{
  "num_hidden_layers": 11,
  "hidden_size": 320,
  "num_attention_heads": 4,
  "num_key_value_heads": 4,
  "head_dim": 64,
  "intermediate_size": 1280,
  "vocab_size": 8192,
  "hidden_act": "tanh_gelu",
  "norm": "layernorm",
  "norm_place": "pre",
  "norm_eps": 1e-05,
  "positions": "learned",
  "qk_norm": true,
  "attn_scale": 0.125,
  "bias": "all",
  "tie_word_embeddings": true,
  "parallel_block": false,
  "init": "normal",
  "init_std_qkv": 0.0272,
  "init_std_o": 0.0,
  "init_std_up": 0.0272,
  "init_std_down": 0.0,
  "optimizer": "adamw",
  "learning_rate": 0.00103,
  "lr_mult_qkv": 0.7,
  "beta1": 0.95,
  "beta2": 0.98,
  "lr_head": 0.00712,
  "max_grad_norm": 1.0,
  "warmup_steps": 235,
  "schedule": "cos",
  "final_lr_fraction": 0.0,
  "batch_tokens": 32768,
  "max_seq_len": 512,
  "doc_mask": true,
  "z_loss": 0.0001,
  "train_tokens": 285400000,
  "max_steps": 8710,
  "dataset": "wikipedia_en"
}
MLP neurons of a small language model. Each row is named by its layer, matrix (down: output weights) and neuron, and shows model dimensions 0-63. Each number is 128 + 24 x the weight over its row's rms, rounded and kept within 0 to 255.
A block is one neuron, or neurons of one layer that tend to fire together. After each block is what it responds to, as a language model described it from the Wikipedia text at the highest values.

L6.down430 [135 138  99 148 119 127 133 136  71 105 137 144 176 143 149 148  73 120 139 131 177 133 137 137 118 153 129 159 109 141  94 158 119 117 130 124 154 159  86 166  99 138 138  99 137 147 132  94 121 128 146 105 117 188 131 142 126 148 163 129 146 102 116  97]
L6.down769 [160 114  72 136  78 156 175 134 158  92 165 144 100 159 156 113  86 173 129 121 166 133 164 116 125 153 169 174 110 138 121 132 158 143 121  88 107 146 121 154 111 151 127 109 124 113 105 158 126 151 114 129 135 119  91  83 137 138 173 129 136 124  70 137]
L6.down916 [172 111 107 145 106  87 141  80 128 190 154 122  96 149  99 158  98 147 126 120 123 142 137 162 125 120 150 118 166 166 115 107 137 109 114 151 116 171 119 133 129 104 171 116 125 110 104 149 127 117 144 132 147 174 150 103 146  98 107 135 106  86  95 145]
L6.down1278 [196 157 142 183  97 152 122 131 116 128 108 143 120  99  87 141 173 129 139 120 132 141 193 161 124  92 111 123  98  94 117 126 161 133 145 151  88 127 118 137 115 138 120  95 114 132 153 162 167 131 141 105 108 154 152 144 147  91 145 166 136 172 122 133]
Responds to: Modal verbs and linking prepositions. Modal verbs right after a subject or relative pronoun, such as which would, he could, they could, and prepositions joining a verb to what follows (allowed to, selected for, due to).

L6.down761 [147 145 130 128 139 151 140 152 151  88 137 150 110 110 145 116 153 134 122 120 119 131 123  97 100 136 102 169 112 156 112 122 101 108 124 171 123 167 134 130 150 108 108 101 153 138 151 114  99 116  96 121  94  96 155 180  76 143 145 102 156 106 112 169]
L6.down788 [130 144 111 106 169 157 104 129 160 156 129 147 132 103  90 156 204 151  92 154 107 111 144 163 122  88  79 150 115 111  93 158 110 124 134 126 112 145 141 126 169  99 127 139 113 108 157 138 135 156 108 143 125 122 135 178 124 101 144 133 135 118 140 164]
L6.down936 [110 139 169 174 120  95 110 171 166 128 144 177 136 131 123 112 135 137 143 165 112 158 131 137 117 149 117 114 189 116 121 117 125 135 143 130 139 106 148 152 130 128 149 178 136 108 136 146 156 126 122 134 119 116 109 152 103 125 143 143 149 112 110 150]
L6.down1214 [ 99 163 119 163 135 161 133 155 135 111 129 133 110 135  85 164 185 131 132 161 130 132 113 113 130 120  88 170 117 166 130 106 122 109 116 125  97 165 130 121 170  94 146  98 103 143 132 123 142 138 113 131 138 133 115 157 131  80 121 131 140 113 138 185]
Responds to: Mid-word syllable fragments. Short middle syllable pieces inside longer words split into several tokens, as in capti-vi-ty and entre-pre-neur; weaker on en dashes in year ranges like 2005–06.

L5.down833 [142 155 154 145 131 122 130  87  97 134 119 163 178 120  91 151 156 119 162 109 136 118 146 106 120 122 170 157 130 154 120 114 115 153 132 118  87  80 156 162 103 116 131 160 111 107 143 122 155 152 118 107 112 110  90  96 100 117 132  96 115 110 166 112]
Responds to: Verb start after subject. First piece of a main verb or event word right after a named subject, e.g. added, decl(ined), emb(arked); also = in wiki headings.

L5.down234 [102 115 139 118 132 120  61 156 143  99 112 110  98 125 123  91 105  97 146 139 105 148 112 129 108  98 197 160 157 156 129 140 119 137 149 113 146 165 131 124  73 126 132 122 159 126 131 106 120 114 114 158  69 132 123 119 129 112 116 167 128 161 106 120]
Responds to: Forms of "to be". Forms of be (is, was, be, are) right after a subject noun phrase, often in Wikipedia opening definitions like "X (born …) is a" or passives like "was named".

L8.down197 [165  91 131 122 122 118 107 115 136 143  66 108 126 109 118  90 157  97 128 150 128 129  99 163 138 147 133 116 117 124  86 124 138 108 181 107 127 123 163 142 103 165 109 110 130 148 185 105 149 141 124  94 160 114 136 125 126 113  84 125 134 114 151 146]
L8.down371 [108 120 177 143 127 150 153 150 131 149 129 126  80  91 112 120 148 132 164 117  94 138 164 121 123  88 186 107 138 139 105 112 151 107 165 116 123 127 109  91 136 121 153 160 129 185 133  99 128 170 165 120 110 121 101 143  77 143 134 126 161 168 100 139]
L8.down929 [153 116 122 132 163 116  81 140  95 163  61 136 122 120 127 130 162 149 105 139 129 128 149 101 160 119 152 136 115 130 125 114 130 141 113 163  87 104 118 107 144 127 152 163 138 111 150 110 148 153 195  96 103 140 113 144 150 107 153 109 133 113 132 173]
L8.down1072 [132 146 136 113 128 102 122 155 121 138  80 140 126 100 108 142 173 161  97 116  84  98 128 119  91  92 156 133 129 119  98 123 108 122 144 116 101 149 109 157  99 122 123 125  95 116 172 103 131 146 154 130 169 134 123 143 141 116 150 111 110  94 113 131]
Responds to: Verb start after subject. Fires on the token right after a sentence's subject, usually a modal or the first piece of a split verb, such as can, would, re(jects), pers(uades).

L6.down128 [170 174 102 127 175 144 110 134 142 118 102 177  88 149 137 129  65 140 176 136 111 148 161 136 169 130 170 141 109 113 109 147 137 155 144 105 126 175 111 176 136 125 120 145 116 120  93 105 111 144 176 110 140 113 134 102 134 106 128 145 138 122 115  86]
L6.down253 [155 137  85 147 171 161 129 173 148 106 134 118 100 116 115 156  93 124 157  86 134 127 143  96 117 106 147 134 126  85 140 125 133 149 113 105 115 176  92 160  78 161 142  90 101 156 137 115 155 113 123 149 164  90 114  75  89 137 119 174 149 158 122  74]
L6.down489 [152 123 148 141 121 106 124 115 134 160 116 142  91 127  76 116 111 142 137 102  97 120  74 165 146 135  95 128 124 127 115 151 128 139 153 109 142 130 122 108 141 127 144  89 120 108 109 159 126 119  83 110 113 141  78 107 149 106 134 144 146  99 112 175]
L6.down1203 [125 142  82 123 135  92 108 134  96  96 154 127 126 172 110 154 101 127 134 138 161 134  93 113 113 124 156 140 144 113 147 103 119 129 118 137 152 130 124 173  68 101 100 111 174 111 188 144 149 127 114 131 130 138 111 110 149 151 123 153 132 115 139 118]
Responds to: Agent by after participles. The preposition by after a passive participle, introducing the agent, as in described by, composed by, endorsed by; also line-initial list dashes and some other prepositions.

L5.down34 [128  84 115 124 168  97  61 130 159  97  98 107 131 157  94 106 130 135 128 126 169 159 133 120 121 132 131  71 132 138 152 123  89 134 142  54 140 129 158 170 138 169 149 163 144  93 154  80 164 143 107 119 105  82 169 127 144 121 172 152 140 150 180 115]
Responds to: Mid-word verb fragments. Inner word pieces of split verbs and their derived nouns after a short prefix piece, such as expl-ain, ad-op-t, ass-ump-tion, att-ain-ing; occasionally a whole word like learn or had.

L6.down106 [ 99 139 134 138 152 131 134 138 133 141 126 101 141 138 158 122 188 116 134 124  82  92 124 140 105 157  96 136 101 151 131 137 165 140 130 125 103 147 105 140 139 109 169 137 138 143 146 164 128 131 160  89  96  95 118 158 104 143 141 141  77 126 128 144]
L6.down284 [113 144 121 112 128 180 100 104 141  87 165 120 117 142 143 126 208 168 104 130  82 119 172 152 175 111 100 150 159 114 115 124 125 111 143 148 152 130 101  98 161 105 167 137 146 154 144 138  94 129 114 129 126 127 103 144 115 121 138 147  87 132 106 136]
L6.down363 [135 154 146 179 119 145 100  95 169  94 145 153 134 120 150 121 141 172 125 149 141 125 154  85 152 156 120 101 117 133 132 114 134 129 153 148 108  91 104 111 180  82 158 144 120 151 119 205 174  96 124  98 149 127  88 103 128 146 133 118  96 114 138 117]
L6.down1193 [116 143  94 131 144 111 113 118 186  86 144 138 126 132 178 155 122 157  98 100 110 112 141 116 125  69 136 130 149  87 122  97 131 127 106 115 118 127  88 119  84 116 153  72  78 113 162 160 140 122 121 153 108  79 117 151 140 159 150 181 119 147 116 147]
Responds to: Structured row and record starts. Line breaks and first tokens of new rows in wiki tables, lists and infoboxes, e.g. a row number after |, a list dash, or medal.

L5.down602 [115 135  62 148 157 126 166 108 112  94 128 134 182 100 128 182 135 122 136 159 125 141 121 113 108 120 123 155 130 135 168 103 152 149 133 111 113 128  90 117 126 121  84 126 104 105 133 151 142 139 122 160 178 139 110 155 140 152 154  81  84 166 151 100]
Responds to: Infobox field labels. Field-name tokens in Wikipedia infobox lists and stat tables, usually right after a dash or pipe, such as Language, Website, Total, Turnout.

L5.down221 [142  94 118 151  82  92 134 103 101 119 167 174 129 125 117 124 124 129 153 128 164 143  83 173  97 102 109 134  88 145 127 103 120 114 122 159  91 145 105 129 132 138  94 125 155 190 127 132  95 151 141 125 122 119 173 108 153 149 134 111 143 131 119  82]
Responds to: Temporal clause connectors. Conjunctions and prepositions opening a time clause after a comma or sentence start in narrative history, such as after, before, until, while, at.

L8.down499 [137  93 127  91 126 111 122 142 145 173 125 105 121 105 121 135   0 131 131 126 125 174 127 159 130 162 149 147 147  87 165  90 135 123 110 100 149 115 162  98 139 127 110 107 159 164 125 130 140 112 118 126 111 140 128 110 127 161 127 150 106 130 121  84]
L8.down1010 [119 115 119 180 140 141 120 126  99 132 129 131 172 129 115 148   0 152 146 120 145 102 149 131 127 119 113 101 125 133 138 116 161 120 136 134 147 129 145 158 114 117 113 136 135 131 122 133 138 131 112 125 131 124 141 108 159 108 125 132 129 134 107  76]
L8.down1084 [131 131  98 138 129 109 141 135  99 132  75 142 117 158 134 135  29 148 136 130 149 110 107 159 121 133  99 162 122 134 149 111 120 118 130 129 108 133 113 121 118 116 163  73 114 154 162 137 161 102 132 154 148 110 123  96 107 119 121 109 146  97  95 102]
L8.down1168 [136 135  93 132 153 116 104 137 100 146 122 133 100 129 127 124  94 129 107 121 151 117 142 122 161 124 134 100 185 139 124 114  99 114 125 111 137 127 111 135 111 149 158 141 152 114 164 125 103 124 110 128 142 112 122 100 101  91 132 168 134 129 129 132]
Responds to: Example-introducing connectives. Mainly "as" in "such as" (also "like", "include") before listed examples; more weakly, clause-opening prepositions or conjunctions such as after, when, with, near.

L8.down474 [132 105 156  99 131 112 104 176 127 123 143 149 142  78 143 137  77 137 170 128 123 110 152  87 143 142 131 106 112 128 130 165  86 112 108 118 164 114 125  98 156 147 143 147 112 148  85  90 140 158 144 130 148 140 126 119 131 100 135  81 118 148 168 122]
L8.down711 [139 120  92 150 118 164 116 137 136 104 110 102 142 141 154 107 157 146 140 118 118 138 116 112 100 111 177 102  90 179 120 142 122 100 119 146 131 200 159  95 138 131 198 121 152 157 118 136 132 106 118 146 129 147 158 145 148  72 133 190 137 108  89 127]
L8.down989 [116 117 151 142 114 134 125 123 142 135 135 117 141 142 156 148   0 131 160 131 128 153 112 129 119 157 143 118 137  94 133 120 188 111 158 153 125 128 148 131 113 127  80 150 113 104 139 131 124 135 108 134 129 144 133 126 122 145 121 129 143  96  93  85]
L8.down1123 [ 69 118 167  89 103 138 143 165 124 149 163  93  95 108 119 110  79 125 146 137 139 114 160 155 105 125 139 138 118 141 126 118  99 129 166 142 173 130 156 103 117 106 162 168 134 131 138 117 142 168 134 122 107 145 123 131 164 100 121  83 121 153 106 125]
Responds to: Start of predicate verb. The first token of a main verb or auxiliary right after its subject, to, a modal or and, such as prevent, are, treat(ed), under(go); also sentence-opening prepositions like On and By.

L6.down192 [116 107 130 110 134 154 146 133  94 139 127 171  97 135 115 122 142 121 165 128 109 160 148 142 138 125 179 140 138 158 125 166 138 129 116 100 126 144  97 124  78  81 134 134 189 137 111 131 120 144 106 123 125 143 122 135 126 147 142 127 124 195 134 111]
L6.down360 [154 114 142 170 121 156 141  92  93 144 148 134 149 146 124 124 102  90 129 124 129 161 143 177  99 154 134 132 106 159 128 146 146 111 123 123 123  97 116  80 162 145 128 168 165 143 125 160 115 125 174  88 126 141 148 107  96 173 133 109 133 116  92 135]
L6.down986 [107 115  62 118 121 111 139 139  98 101 104 111 155 132 140  99 118  86 119 136 167 163 116  85 124  93 206 130 117 130 132 116 123 146 135 141 124 130 121 113 137 119 169 127 144 151 115 117  94 131 111 129 104 125 137 105 114 118 150 138 155 165 119 114]
L6.down1109 [100 137 137 138 115 100 107 166 120 145 133 140 123 125 134 141 125 170 120  81 141 108 178 131 104 135 100  99 137 152  88  99  97 115 156 179  80 152 162 140 134 141 111 155 155 127 130 149  96 125 123 107 116 126 146 117 156  92 124 120  94 122 119 140]
Responds to: Infinitive/purpose "to". The word "to" after a noun phrase or verb, mostly introducing an infinitive of purpose or complement (uses the sounds to create, allows the cable to be), sometimes prepositional (to the south).

L8.down98 [130  95 100  97 138 131 109 112 110 141  97 132 166  40 135 125  33 135  90 125 151 138 155 107 126 129 156  67 154 124 147 137 143 122 128 108 106 155 139 105 144 154 159  80 108  94  84 125 127 133 139 153 132 111  69  93 138 104 151  91 129 151 169 124]
L8.down472 [127 119 104 134 112  75 110 153 128 117 127 117 155 131  55 103  82 179 127 141 106 146 104 145 142 138 123 166 102  90 144 160  94 106 118 115 163 121 111 137 128 161 133 119 131 135  97 116 105 140 139 118 110 138 141 108  97  94 141  96 119 154  95 136]
L8.down1128 [124 110 145 111 110 151 127 123 140 130 173 123 154 158  99 170 161 144 144 157 120  96 140 173 139 119  96 114 136 124 117 100 129 142  93 142 130  45 140 155 159 103 152 135 125 111 154 156 114 150 113  94  93 164 114 124 130  97 110 121 133 161 116 145]
L8.down1135 [148 118 150 110 149 126 121 154 173 147 150 105 124 110 123 109  85 132 142 117 138  90 152 135 102 128 162 158 143  90 131  56 152 137 123 146 166 159 174 114 107 168 128 170  85 142 178 124  99  91 151 131 121 123 164 156 106 127 108 149 142 143 115 104]
Responds to: Verb endings before objects. Word-final pieces of verbs, mostly -ing and -ed (highlighting, focusing, learned), plus quantifiers after verbs before an object (many, some, several).